Weights of a small GPT-style language model, trained from scratch on English Wikipedia: 3.94M parameters.
MLP neurons of a small language model. Each row is named by its layer, matrix (gate and up: input weights; down: output weights) and neuron, and shows model dimensions 32-95. Each number is 200 + 40 x the weight over its row's rms, rounded and kept within 0 to 999. A neuron's up and down rows have the sign that makes its largest values positive.
After each neuron's rows, "fires after" lists the tokens most often just before its 100 highest values on Wikipedia text that the model never trained on; "fires on" lists the tokens most often at its 100 highest values on Wikipedia text that the model never trained on.

L2.gate158,243,203,197,224,108,247,168,169,237,187,224,184,102,261,183,237,189,139,194,213,136,176,186,252,187,96,279,201,172,142,216,235,154,237,179,204,295,233,233,159,285,243,155,184,188,161,182,171,219,144,295,165,202,232,186,171,253,234,171,219,274,279,187,197
L2.up158,171,238,107,157,167,186,149,242,186,178,241,229,200,235,179,170,140,193,151,215,188,159,226,255,179,192,182,181,205,219,266,207,117,242,218,221,265,209,206,228,160,156,139,166,179,190,232,165,178,230,228,129,276,186,241,208,202,247,189,249,303,262,224,206
L2.down158,178,141,173,146,282,185,177,194,259,153,238,200,223,228,160,168,164,240,179,188,225,212,206,186,238,265,201,172,174,234,226,255,223,174,260,193,217,164,117,236,75,198,247,218,207,183,186,203,180,212,176,173,202,202,127,217,178,226,171,234,195,212,200,188
fires after: "ar", " s", "ec", "s", " m", "ial"
fires on: "ly", "ond", "ame", "'", "ome", "any"

L2.gate256,180,269,198,175,205,276,215,188,196,250,217,131,210,266,196,167,193,232,193,215,214,160,148,133,175,220,197,215,182,117,137,190,193,263,224,176,186,164,323,190,234,174,217,199,186,174,223,178,281,263,207,189,160,191,186,238,200,251,224,283,178,205,185,195
L2.up256,227,235,193,145,144,251,204,218,233,251,143,182,217,199,186,200,178,245,257,222,224,190,176,141,142,249,223,178,179,192,157,292,193,248,192,165,241,277,250,205,274,163,199,254,266,140,197,165,238,215,157,225,192,203,215,261,255,174,191,223,240,196,183,256
L2.down256,194,204,169,252,225,193,254,273,203,214,110,218,186,218,211,225,187,223,210,229,260,233,223,208,197,221,160,317,225,213,211,149,176,184,152,149,185,136,171,133,225,217,168,147,184,200,179,138,215,137,194,180,184,223,256,176,210,236,206,185,226,243,232,184
fires after: " l", " r", " w", " s", " m", " st"
fires on: "ay", "and", "ight"

L2.gate599,183,248,185,147,241,246,200,230,202,216,223,180,169,109,215,182,195,175,98,191,214,218,228,233,157,242,204,270,212,174,234,149,170,226,141,198,228,240,203,180,200,241,225,226,222,132,210,209,168,148,199,167,141,182,195,200,223,243,225,191,215,144,207,146
L2.up599,159,219,208,134,276,204,255,183,217,226,194,206,109,211,122,301,199,106,269,243,195,239,122,248,232,181,171,225,204,180,234,171,243,137,146,233,121,211,234,217,244,145,200,224,202,228,193,257,210,222,171,218,264,240,157,189,229,177,194,151,172,261,169,160
L2.down599,173,230,205,244,181,212,218,210,210,170,259,192,250,225,218,204,195,269,178,148,198,205,197,264,138,246,273,138,182,245,256,224,265,222,232,137,222,205,150,225,213,197,156,246,182,254,198,184,192,219,160,248,306,112,152,240,122,226,240,200,209,145,172,200
fires after: " A", " B", " t", "-"
fires on: "p", "d", "ak", "act", "c", " "

L2.gate619,230,267,256,198,204,215,176,202,227,281,263,232,215,196,231,164,101,150,200,222,190,215,196,184,194,256,256,147,277,144,204,170,168,161,228,137,207,247,193,190,165,213,152,177,225,240,173,217,209,153,126,209,202,195,151,174,210,224,203,245,201,217,168,174
L2.up619,162,236,154,207,216,237,162,236,206,200,168,241,220,244,260,214,180,161,264,263,172,128,157,147,203,236,221,168,212,251,233,137,232,199,214,205,243,230,205,110,203,214,134,196,169,274,260,151,244,215,199,178,193,214,173,157,250,196,141,221,240,164,198,77
L2.down619,243,195,195,192,241,205,235,195,142,192,156,223,173,172,252,266,213,258,206,206,217,260,173,155,155,183,186,203,149,144,158,178,193,199,219,202,264,171,232,234,235,270,132,92,116,247,205,245,192,212,145,230,266,212,324,238,150,169,190,154,250,163,229,202
fires after: " F", " f", " p", "em", " J"
fires on: "al", "eb", "en", "il", "In", "rom"

L2.gate404,279,168,179,188,186,259,165,183,124,232,217,158,136,208,159,122,187,204,273,219,165,140,232,207,234,141,208,191,191,196,170,191,172,246,211,207,176,122,162,273,166,225,210,195,174,193,146,169,177,218,176,250,127,234,161,181,199,225,232,200,166,209,246,238
L2.up404,227,262,177,177,209,140,197,248,215,170,192,135,163,285,154,164,193,249,259,274,278,248,279,186,182,226,172,149,204,258,137,233,103,213,197,228,217,175,165,228,187,199,215,211,164,216,220,166,257,162,182,234,255,148,229,259,212,191,247,195,230,255,167,133
L2.down404,148,202,264,216,278,177,201,222,259,202,197,123,206,181,217,238,259,228,203,200,264,283,171,181,171,278,260,246,245,225,208,234,212,165,146,224,195,124,237,104,174,158,198,228,263,189,261,145,198,175,181,178,240,129,275,196,258,217,123,256,236,238,136,170
fires after: " S", " m", "es", "S"
fires on: "e", "any", "ate", "ome", "ge", "ive"

L2.gate97,267,160,222,204,163,124,219,171,216,173,253,183,190,299,184,148,180,220,229,225,210,149,243,179,291,148,160,197,209,219,187,215,242,265,199,147,176,160,188,254,204,180,191,150,229,259,188,175,245,129,206,163,224,273,146,237,228,253,301,213,195,175,165,134
L2.up97,193,215,181,212,238,153,142,179,183,228,153,205,232,231,192,184,200,240,182,194,189,169,172,219,132,156,180,152,223,209,236,248,184,229,263,154,218,230,179,207,115,273,150,191,244,181,187,185,195,158,129,282,280,197,298,233,291,219,184,171,237,241,203,174
L2.down97,125,218,258,237,168,226,191,263,250,173,223,224,192,252,179,246,274,197,295,150,224,179,168,130,194,184,180,228,242,173,197,244,235,179,206,167,176,157,267,198,237,182,143,127,195,185,166,213,210,175,185,177,248,183,184,222,244,207,210,170,211,178,222,310
fires after: " S", "un", " s", " J", "S"
fires on: "e", "w", "il", "ap", "ed", "ge"

L2.gate59,145,194,234,224,215,219,149,214,199,137,195,201,224,218,253,183,213,186,219,205,160,142,253,167,232,167,287,236,210,172,182,236,179,190,169,261,226,186,142,167,316,215,188,211,321,198,167,277,234,160,195,107,220,232,157,150,194,326,182,252,184,226,228,249
L2.up59,156,172,199,189,172,205,128,211,246,208,178,195,285,188,285,219,148,185,170,299,184,159,186,191,147,307,180,162,234,202,231,194,175,191,225,256,199,231,265,171,226,190,194,142,171,180,148,239,193,260,243,177,139,223,242,265,243,205,215,179,181,229,165,174
L2.down59,210,207,224,171,136,194,188,107,192,218,113,179,194,186,186,249,208,237,220,214,209,248,176,209,150,211,203,152,232,256,187,150,207,149,174,186,157,256,153,139,186,169,242,210,148,234,177,203,221,286,256,170,262,218,211,239,228,244,214,202,216,196,209,176
fires after: " g", " f", " F", " m", "ran", " G"
fires on: "o", "ra", "eb", "c", "any", "y"

L2.gate243,208,102,245,210,173,199,220,157,195,166,189,207,142,271,125,253,236,184,206,159,304,223,173,175,209,209,153,206,205,276,273,182,167,182,154,263,176,262,231,225,160,242,70,224,225,204,180,182,201,227,191,242,153,193,163,149,216,229,197,202,251,264,193,205
L2.up243,185,253,201,150,208,183,216,280,197,233,168,159,242,175,200,207,144,158,196,183,221,198,193,223,186,153,160,250,211,225,145,239,248,257,206,175,228,206,224,211,165,167,142,266,227,224,190,159,181,184,148,212,224,140,150,213,200,225,179,160,210,231,189,168
L2.down243,237,273,204,178,192,265,271,185,189,256,216,247,185,193,185,196,216,159,236,138,249,189,173,240,153,169,179,117,137,221,228,126,246,145,223,159,249,230,187,227,202,183,167,207,212,267,267,139,223,222,291,148,176,165,234,190,245,224,224,185,111,131,249,209
fires after: " E", " D", " d"
fires on: "l", " v", "el", "oll", "ol", " V"

L2.gate491,184,254,250,241,210,207,257,210,194,249,206,247,214,281,262,181,221,226,198,201,217,220,235,260,208,267,207,168,184,292,157,184,181,98,245,177,187,235,166,219,153,178,183,225,277,236,164,218,199,256,174,140,194,226,201,196,207,247,221,168,167,254,216,200
L2.up491,188,241,148,286,214,199,162,188,254,227,164,217,236,217,132,226,225,162,209,186,209,137,203,93,270,156,283,172,215,267,262,215,146,202,288,213,235,213,215,134,190,191,150,130,201,186,221,200,223,274,159,211,240,232,225,179,208,232,219,204,139,283,179,212
L2.down491,153,264,244,210,118,212,144,151,251,226,157,181,154,217,173,207,202,116,223,155,164,220,201,150,139,185,221,157,175,167,258,220,106,197,203,257,214,124,185,148,127,185,193,149,144,244,150,179,207,122,196,194,252,243,214,155,189,187,179,199,209,262,269,185
fires after: " f", " F", " P", " p", " E"
fires on: "oll", "ell", "en", "ver", "our", "ou"

L2.gate126,226,234,165,204,212,246,144,141,153,166,186,228,169,173,137,176,241,208,202,276,247,206,193,153,227,204,197,247,218,238,195,180,166,185,206,157,182,180,152,172,130,225,194,282,165,198,196,270,199,138,148,131,173,180,232,148,160,227,284,191,167,235,217,192
L2.up126,215,201,207,147,213,190,204,206,109,125,188,172,218,165,205,182,189,185,169,221,228,204,209,199,172,206,142,171,137,193,219,137,170,193,255,211,212,186,192,120,120,213,236,202,180,221,211,241,279,160,206,214,218,180,279,151,167,188,252,160,219,192,150,131
L2.down126,188,202,189,228,197,193,228,201,226,200,186,173,144,221,194,214,179,220,168,233,222,254,223,151,204,218,190,278,228,234,191,289,254,127,189,165,156,190,223,318,278,208,210,219,184,216,267,224,165,175,151,239,138,256,179,228,239,205,198,139,184,235,168,223
fires after: "j", " J", "ug", "p", "g"
fires on: "ect", "ust", "ress", "an", "un", "|"

L5.gate559,205,134,186,234,248,238,292,209,274,167,245,144,204,199,241,114,209,251,144,228,200,259,158,277,214,240,204,217,122,169,174,187,178,169,245,176,141,246,161,131,245,116,233,161,141,211,175,183,217,157,200,116,166,206,224,154,194,216,215,159,179,230,180,217
L5.up559,170,183,185,137,260,261,174,157,283,130,269,292,262,250,245,202,171,223,174,199,165,194,203,211,240,222,151,140,176,158,239,123,201,227,197,126,213,262,186,102,220,197,205,203,172,208,136,197,206,256,114,205,211,188,202,139,186,251,185,212,175,195,201,230
L5.down559,139,192,140,139,205,206,159,84,195,129,215,197,207,219,174,209,242,208,241,211,240,169,235,157,198,210,193,133,214,195,169,139,186,172,194,207,166,196,151,139,193,92,178,214,167,246,216,191,191,184,181,149,174,187,187,225,198,193,164,192,194,186,178,252
fires after: " b", "at", " sc", "ot", "ur"
fires on: "t", "orn", "i", "ch", "hed", "p"

L2.gate564,198,143,268,193,213,174,319,272,200,223,217,202,235,198,203,257,223,206,196,228,258,192,221,196,144,241,241,205,246,215,177,137,161,262,208,184,226,284,192,220,248,169,251,154,185,191,155,200,208,142,195,201,205,235,219,252,256,237,265,235,205,170,243,204
L2.up564,173,194,208,228,200,191,212,146,237,188,196,172,239,204,164,165,169,176,212,148,207,204,190,215,198,288,190,190,191,250,157,234,212,154,274,205,152,253,197,238,223,218,152,165,242,237,198,143,161,249,172,140,200,162,221,197,232,257,117,237,209,171,170,179
L2.down564,202,237,224,185,256,221,233,233,153,189,194,176,182,264,182,219,204,225,114,109,159,152,184,165,182,242,171,241,145,172,198,240,208,149,191,169,211,198,121,229,196,154,220,133,199,230,222,163,107,310,216,159,236,200,194,229,223,226,138,207,252,200,154,101
fires after: " C", " c", "ill", "ivers", "un"
fires on: "ity", "age", "mer", "ation"

L5.gate369,140,156,239,200,325,227,227,261,186,165,206,162,164,183,257,219,154,222,167,172,195,205,147,153,184,217,155,240,217,235,143,276,143,186,171,202,188,211,234,182,240,166,113,242,178,225,221,188,105,254,225,169,207,180,187,144,148,202,147,243,206,51,170,137
L5.up369,212,296,158,272,226,172,187,128,207,206,159,208,192,167,170,168,185,182,210,195,238,157,263,169,184,174,168,213,237,263,203,157,176,226,217,218,203,207,219,209,160,236,192,211,234,158,179,240,158,156,206,205,284,224,154,219,236,246,139,206,223,165,274,142
L5.down369,178,176,242,177,203,260,234,150,132,230,159,190,212,141,219,179,247,214,221,213,179,276,146,269,179,194,184,184,202,236,269,155,212,203,198,200,238,268,160,272,168,293,129,236,160,208,227,289,226,229,211,197,113,183,192,226,215,249,131,246,177,229,179,163
fires after: " be", " has", " was", "om", "ave", " had"
fires on: " be", "en", "et", " also", " "

L5.gate277,197,271,247,120,223,143,199,143,196,190,164,239,189,177,208,183,265,146,176,237,225,197,193,183,205,152,178,204,198,255,247,254,246,189,136,216,236,173,191,227,152,143,187,216,259,195,216,193,195,213,247,218,208,143,216,174,169,240,235,263,240,178,260,171
L5.up277,173,237,117,187,215,227,188,185,252,260,194,209,150,224,224,209,187,152,249,148,176,169,236,139,199,188,210,136,175,237,199,245,176,210,188,247,157,134,177,197,141,173,181,200,250,113,204,256,224,106,190,185,219,173,176,189,214,266,143,162,217,202,216,126
L5.down277,188,168,178,178,147,190,167,289,193,184,158,194,201,231,234,164,186,218,203,215,136,195,190,197,179,178,248,187,207,283,309,153,176,140,247,221,150,233,210,179,266,197,195,179,157,230,184,210,144,235,268,161,174,258,253,199,170,134,160,236,188,216,166,183
fires after: " has", "ave", " a", " pro", "e", " had"
fires on: " be", "g", "ud", "v", " who", "oin"

L2.gate230,258,147,230,149,211,209,237,156,213,164,180,216,240,100,243,220,257,135,211,196,167,237,182,175,132,156,137,180,115,188,228,180,188,208,189,253,181,177,181,193,205,246,209,132,176,222,158,130,173,211,279,190,176,243,229,184,151,132,228,246,190,169,182,167
L2.up230,200,192,149,167,255,232,199,208,220,206,184,174,151,141,153,151,195,180,189,229,262,227,176,239,195,185,183,138,172,110,240,181,217,189,202,326,224,276,213,213,265,237,119,112,165,264,170,177,181,189,227,283,179,265,223,194,183,186,253,220,259,181,201,184
L2.down230,215,154,206,245,209,171,157,160,296,209,148,197,174,173,254,204,237,160,155,137,156,236,159,156,150,187,171,180,174,206,190,189,273,180,183,152,147,174,256,180,186,183,269,176,219,187,260,200,126,180,219,215,214,264,195,163,241,187,162,201,170,200,72,179
fires after: " C", " Ch", " c", " j", " ch"
fires on: "amp", "ob", "ub", "op"

L5.gate60,264,158,221,208,159,174,204,218,193,211,274,269,185,257,247,203,218,190,252,197,151,186,178,168,207,147,268,116,172,199,240,269,226,150,243,243,178,181,205,199,149,135,190,228,126,181,133,224,89,196,196,312,213,144,170,273,201,190,252,178,195,238,235,190
L5.up60,211,139,228,150,170,323,217,200,178,242,216,154,196,214,218,224,194,260,191,243,209,156,228,232,246,169,164,282,184,247,249,128,145,238,163,165,277,187,211,169,167,221,196,171,261,272,204,163,181,230,213,139,156,147,145,249,243,187,230,254,215,168,267,279
L5.down60,248,238,195,192,175,190,206,218,181,194,179,187,119,218,179,147,234,227,173,185,186,224,254,178,250,212,188,184,238,181,273,257,258,175,184,232,137,316,209,185,178,145,211,182,202,214,163,213,208,256,210,151,219,235,254,287,187,238,149,159,211,220,289,164
fires after: " in", "ed", " of", " for", "ing"
fires on: " t", " h", " ad", "t", " o", "ond"

L2.gate461,226,173,245,269,224,210,266,142,229,218,213,240,196,211,179,226,257,125,203,213,257,119,161,216,184,151,167,235,250,159,263,166,112,232,210,188,202,284,201,204,164,276,168,215,223,221,291,243,182,165,139,225,198,211,194,182,225,195,242,210,172,196,166,154
L2.up461,151,225,215,114,248,183,209,205,144,194,215,170,221,229,198,175,248,245,220,138,197,113,161,231,175,211,205,170,72,165,207,204,244,149,160,201,215,162,228,199,244,204,190,168,277,206,245,221,193,196,202,198,229,225,133,152,337,220,221,209,240,170,168,189
L2.down461,197,240,130,138,296,201,182,134,172,168,209,205,178,150,167,245,191,242,225,237,256,234,228,214,236,195,228,196,186,222,170,190,206,147,239,233,213,182,224,233,260,185,149,191,235,184,190,120,175,218,269,165,156,192,179,155,92,198,217,190,197,218,217,211
fires after: "am", " T", " G", " F"
fires on: "il", " an", "ur", ")\n", "en", "oy"

L2.gate364,185,237,176,190,258,153,100,208,171,214,131,191,246,190,163,242,173,203,279,215,233,199,170,223,172,186,151,284,203,185,176,262,192,266,278,232,121,280,174,247,210,223,175,156,140,167,142,222,250,190,246,178,153,113,199,195,200,206,201,157,160,205,278,220
L2.up364,177,212,169,173,186,193,172,133,205,134,138,213,264,123,236,229,243,210,194,202,219,218,232,248,134,181,220,189,188,233,195,310,232,260,198,141,172,212,224,136,189,220,128,209,149,259,223,193,253,238,241,259,215,166,148,191,193,151,164,259,194,175,264,133
L2.down364,196,180,224,242,173,203,210,125,213,168,176,190,276,162,270,207,177,201,258,140,208,263,186,195,200,230,201,222,254,176,150,240,164,226,193,219,254,255,214,163,244,207,154,196,271,193,204,212,251,189,128,202,198,186,264,243,199,204,212,231,214,161,291,100
fires after: " S", " s", " t", "S", "m"
fires on: "ep", "e", "ol", "ame", "ain", "out"

L5.gate63,168,167,183,211,231,133,236,251,274,186,186,163,203,134,238,220,200,174,230,170,192,182,190,212,288,237,197,156,136,198,191,144,126,179,206,169,228,152,256,210,152,163,266,105,225,210,252,189,190,244,194,198,170,227,209,258,192,201,245,294,199,217,102,164
L5.up63,212,249,183,274,218,275,205,229,239,247,223,241,164,183,195,216,228,168,176,233,208,184,153,125,193,214,248,134,142,273,170,226,117,245,180,226,261,229,230,184,275,215,186,205,224,201,241,154,169,191,138,231,176,251,172,162,132,272,199,236,258,241,224,240
L5.down63,211,240,236,176,143,159,180,113,204,232,251,172,183,166,221,175,193,115,156,189,212,267,237,228,217,171,195,211,177,241,181,196,226,186,210,191,114,246,89,200,210,180,199,257,166,203,251,182,172,207,253,231,142,271,201,269,100,159,115,178,214,194,163,231
fires after: " W", " Ch", "w", "ary", " ch"
fires on: " ", "amp", "est", "eb", "it"

L5.gate84,179,268,169,167,258,216,240,162,191,192,134,121,207,209,186,293,201,225,211,196,185,266,184,197,301,237,233,167,166,217,180,228,234,267,203,137,147,208,184,255,187,170,190,260,197,152,207,200,183,205,196,259,266,258,216,84,158,160,252,201,265,184,213,248
L5.up84,218,203,201,197,208,211,231,182,90,151,222,205,322,255,195,145,242,201,201,166,199,163,227,209,201,198,166,192,187,112,182,161,198,108,259,226,229,137,227,183,207,206,183,256,209,164,172,236,152,197,238,190,214,201,193,176,202,228,107,262,138,190,89,165
L5.down84,256,201,235,178,169,179,231,243,206,170,209,193,180,202,194,267,232,218,213,213,141,225,100,158,189,211,225,212,218,165,201,185,154,212,193,185,171,171,184,172,216,150,283,187,220,178,235,190,257,156,176,150,191,219,251,111,192,149,235,261,265,207,241,191
fires after: " |", " ", "2", " L", "6"
fires on: " ", "-", "+", "4", "0"

L2.gate164,165,167,178,179,259,241,155,203,189,160,147,169,233,227,112,249,180,257,181,223,135,280,181,236,150,169,172,161,199,156,200,150,193,169,274,192,203,126,172,95,165,195,211,188,203,203,248,196,233,254,203,144,152,155,176,153,204,233,265,143,173,245,182,218
L2.up164,199,186,202,254,195,180,202,267,191,164,304,206,244,277,160,183,143,208,220,175,174,267,221,244,209,163,189,180,131,153,189,215,187,213,189,167,241,174,270,226,149,183,220,178,242,252,145,164,140,206,209,223,217,214,147,134,178,212,239,191,225,233,220,228
L2.down164,259,182,145,226,238,266,137,156,293,166,147,196,214,143,174,183,234,242,168,186,169,250,161,184,176,263,161,268,216,242,164,171,263,155,186,236,256,192,180,121,198,206,193,222,265,188,173,264,209,189,118,160,148,142,180,232,135,222,196,162,132,195,169,143
fires after: " G", " f", " d", " D", " P", " O"
fires on: "r", "ult"

L2.gate583,211,225,236,238,277,145,257,147,209,186,171,177,257,235,225,194,152,231,205,294,293,214,146,165,191,226,184,109,168,145,146,218,162,243,208,137,187,244,190,259,144,233,210,153,229,255,242,201,237,214,194,160,222,172,202,263,240,202,263,172,217,189,203,295
L2.up583,233,193,207,164,250,154,177,128,230,250,237,196,180,277,259,205,167,188,184,271,242,172,211,244,222,243,255,120,201,222,181,164,252,210,217,182,236,206,201,237,263,253,214,230,148,212,191,196,183,108,231,176,136,242,180,169,220,161,126,186,172,205,216,218
L2.down583,245,118,202,160,231,240,166,221,184,222,240,245,115,193,237,229,167,221,139,152,215,191,200,236,196,235,231,256,179,227,193,229,227,201,202,172,256,203,167,217,190,195,236,289,186,177,231,219,149,228,216,119,200,204,154,176,175,200,82,151,159,103,247,131
fires after: "|", "un", ".\n\n", "\n\n", " d", "ivers"
fires on: "\n", "e", "==", " U", "uring", "ity"

L2.gate197,202,213,200,172,169,239,221,194,217,231,157,224,195,264,196,160,177,197,240,183,175,176,205,175,149,151,206,232,191,191,173,282,245,142,215,243,221,264,168,183,144,180,143,143,204,196,184,231,203,236,216,202,210,207,166,236,214,250,196,215,230,163,213,177
L2.up197,208,202,196,226,253,174,269,249,207,148,238,192,128,163,189,251,74,204,203,232,207,111,190,177,184,134,186,232,243,210,194,136,121,156,186,265,207,203,162,245,273,137,251,194,200,211,184,214,234,202,213,195,251,229,207,114,216,176,209,203,252,233,271,205
L2.down197,126,127,150,243,251,229,252,225,233,210,209,222,151,173,212,144,254,205,195,240,178,188,211,158,129,253,151,186,203,182,248,246,182,267,216,158,257,173,189,216,160,157,164,212,201,251,194,331,175,266,203,269,171,133,168,234,198,259,192,247,229,296,170,216
fires after: " s", "ec", "i"
fires on: "he", "ond", "x", "er", "ang"

L2.gate52,255,210,176,193,257,141,174,192,187,176,154,181,180,204,248,248,183,179,226,223,170,157,194,308,142,176,217,222,270,218,171,232,196,171,198,214,211,146,165,173,178,103,217,199,251,281,248,135,142,227,228,158,253,230,192,168,175,202,223,145,210,209,244,223
L2.up52,256,189,200,182,153,155,182,218,197,163,144,248,206,207,278,220,212,245,202,260,177,152,230,249,209,205,163,202,192,128,245,261,249,216,160,295,164,245,160,202,193,189,197,199,169,148,204,211,186,249,253,225,212,171,233,205,194,254,198,222,298,214,189,188
L2.down52,171,227,221,240,121,224,162,192,263,151,218,217,182,227,169,224,200,208,168,155,274,169,212,271,205,206,206,168,176,243,207,139,207,130,235,159,246,159,147,178,164,175,188,188,170,106,204,202,165,198,307,134,256,182,201,119,196,175,183,194,219,209,226,193
fires after: " s", " m", " S", ")\n", " f"
fires on: "ome", "ree", "-", "any", "y", "x"

L2.gate317,173,225,194,174,171,234,202,231,101,175,143,242,185,195,196,224,163,198,202,256,232,242,160,115,227,229,219,170,112,252,158,232,205,217,225,183,130,216,249,208,197,185,138,227,167,167,221,177,238,246,216,169,260,186,174,154,225,184,212,178,169,147,218,196
L2.up317,209,206,183,212,200,233,197,190,235,199,152,176,148,222,196,219,157,183,276,218,202,219,220,262,196,161,228,139,156,231,123,250,194,215,215,161,162,152,199,253,269,229,129,240,117,181,195,123,193,148,239,171,192,264,208,150,126,207,217,198,107,206,237,259
L2.down317,277,241,199,214,180,281,151,185,188,147,164,179,123,233,270,188,236,227,255,240,173,162,183,268,215,189,248,119,151,161,128,195,179,184,229,237,120,194,206,230,168,166,177,199,176,192,257,145,207,214,298,221,220,190,151,195,158,227,248,139,166,244,182,184
fires after: " S", " s", "if", ".\n\n", "un", "=="
fires on: "ep", "ome", "==", "e", "ic", " also"

L5.gate221,150,231,227,228,165,185,181,159,179,246,233,220,221,187,194,180,176,185,193,169,189,215,266,155,159,176,261,176,217,255,212,254,219,179,220,150,240,182,230,114,162,159,153,203,106,224,181,168,152,118,202,189,173,210,150,65,142,228,137,157,165,219,208,177
L5.up221,207,231,216,232,205,213,260,210,203,215,145,208,270,173,337,189,177,227,172,260,246,239,184,212,181,213,221,278,207,155,241,202,205,255,134,237,259,219,179,209,159,190,194,275,186,178,213,158,189,188,245,166,136,154,217,218,277,195,143,185,172,234,79,249
L5.down221,225,202,223,229,194,203,99,198,208,201,168,123,134,185,194,189,174,166,240,205,175,198,196,162,295,181,189,118,135,157,150,139,257,164,214,227,174,200,213,235,191,250,205,244,232,214,309,181,177,245,189,228,213,183,299,194,246,193,163,232,143,225,191,196
fires after: "b", " O", " A", "O", "f", " s"
fires on: "n", "orn", "fter", "ore"

L2.gate609,256,204,180,237,124,208,180,157,189,197,271,226,159,231,308,189,244,179,189,265,179,238,177,177,201,248,213,184,226,151,193,193,256,130,277,237,216,125,200,225,238,199,210,164,284,261,224,229,196,169,167,156,225,228,209,212,207,229,265,157,236,177,273,163
L2.up609,243,125,162,241,270,224,152,202,270,226,178,164,201,165,164,216,197,249,167,172,268,257,218,257,239,254,199,177,178,173,228,115,189,172,204,192,209,229,118,214,147,247,254,221,162,167,165,241,163,189,190,81,203,185,225,236,116,194,193,192,166,179,188,272
L2.down609,241,195,179,189,171,224,220,248,164,237,277,225,191,188,226,163,188,161,214,209,182,189,151,268,232,158,172,214,163,214,203,184,239,179,245,203,312,149,171,208,168,190,242,198,170,243,190,198,291,283,224,197,165,182,209,193,267,240,188,215,148,173,195,163
fires after: "p", "r", "ct"
fires on: "r", "il", "ober", "ic"

L5.gate122,181,180,190,214,189,210,139,183,160,217,237,147,172,303,216,227,172,187,227,148,190,165,197,199,200,177,118,211,237,250,174,149,186,232,168,201,149,245,169,252,163,294,186,216,265,221,221,184,161,111,214,203,220,203,218,145,203,225,150,198,124,222,172,165
L5.up122,244,194,155,225,159,257,249,176,155,235,200,188,252,267,201,171,207,253,237,234,149,211,254,281,234,175,233,236,287,180,152,202,143,254,137,167,248,178,184,210,165,207,214,242,203,163,108,114,147,146,174,216,200,197,252,177,160,195,150,229,180,115,172,158
L5.down122,168,279,246,170,139,194,135,239,196,181,251,207,171,177,252,234,181,201,208,142,208,216,184,106,235,232,127,220,141,181,158,194,208,159,306,203,201,227,191,194,192,175,201,255,161,173,218,168,147,226,247,216,165,168,216,164,196,202,284,134,180,226,238,237
fires after: " m", "-", " M", "ar", " (", " E"
fires on: "l", "il", "ar", "ult", "el", " l"

L2.gate209,284,146,223,180,233,202,246,214,259,210,199,256,174,194,128,222,146,156,153,275,237,199,223,226,183,235,196,180,218,157,201,239,144,219,218,222,152,230,161,269,228,243,154,216,153,202,169,194,134,156,248,144,225,264,230,183,142,286,264,214,201,216,219,187
L2.up209,179,208,169,249,149,119,205,242,230,232,199,158,199,211,177,156,138,163,166,185,212,170,235,252,207,189,247,230,165,144,136,204,177,236,245,173,222,198,211,187,202,246,294,195,158,154,180,221,167,283,198,170,209,252,237,152,197,262,218,277,260,139,143,243
L2.down209,163,253,153,178,206,155,212,131,200,201,168,226,209,195,210,242,229,198,213,189,204,127,244,173,151,271,252,272,232,164,145,219,211,235,277,151,144,153,112,175,156,201,175,146,212,197,185,220,249,142,159,198,244,176,200,202,180,229,147,181,205,182,193,186
fires after: " a", " O", "ire", " A", "o"
fires on: "ct"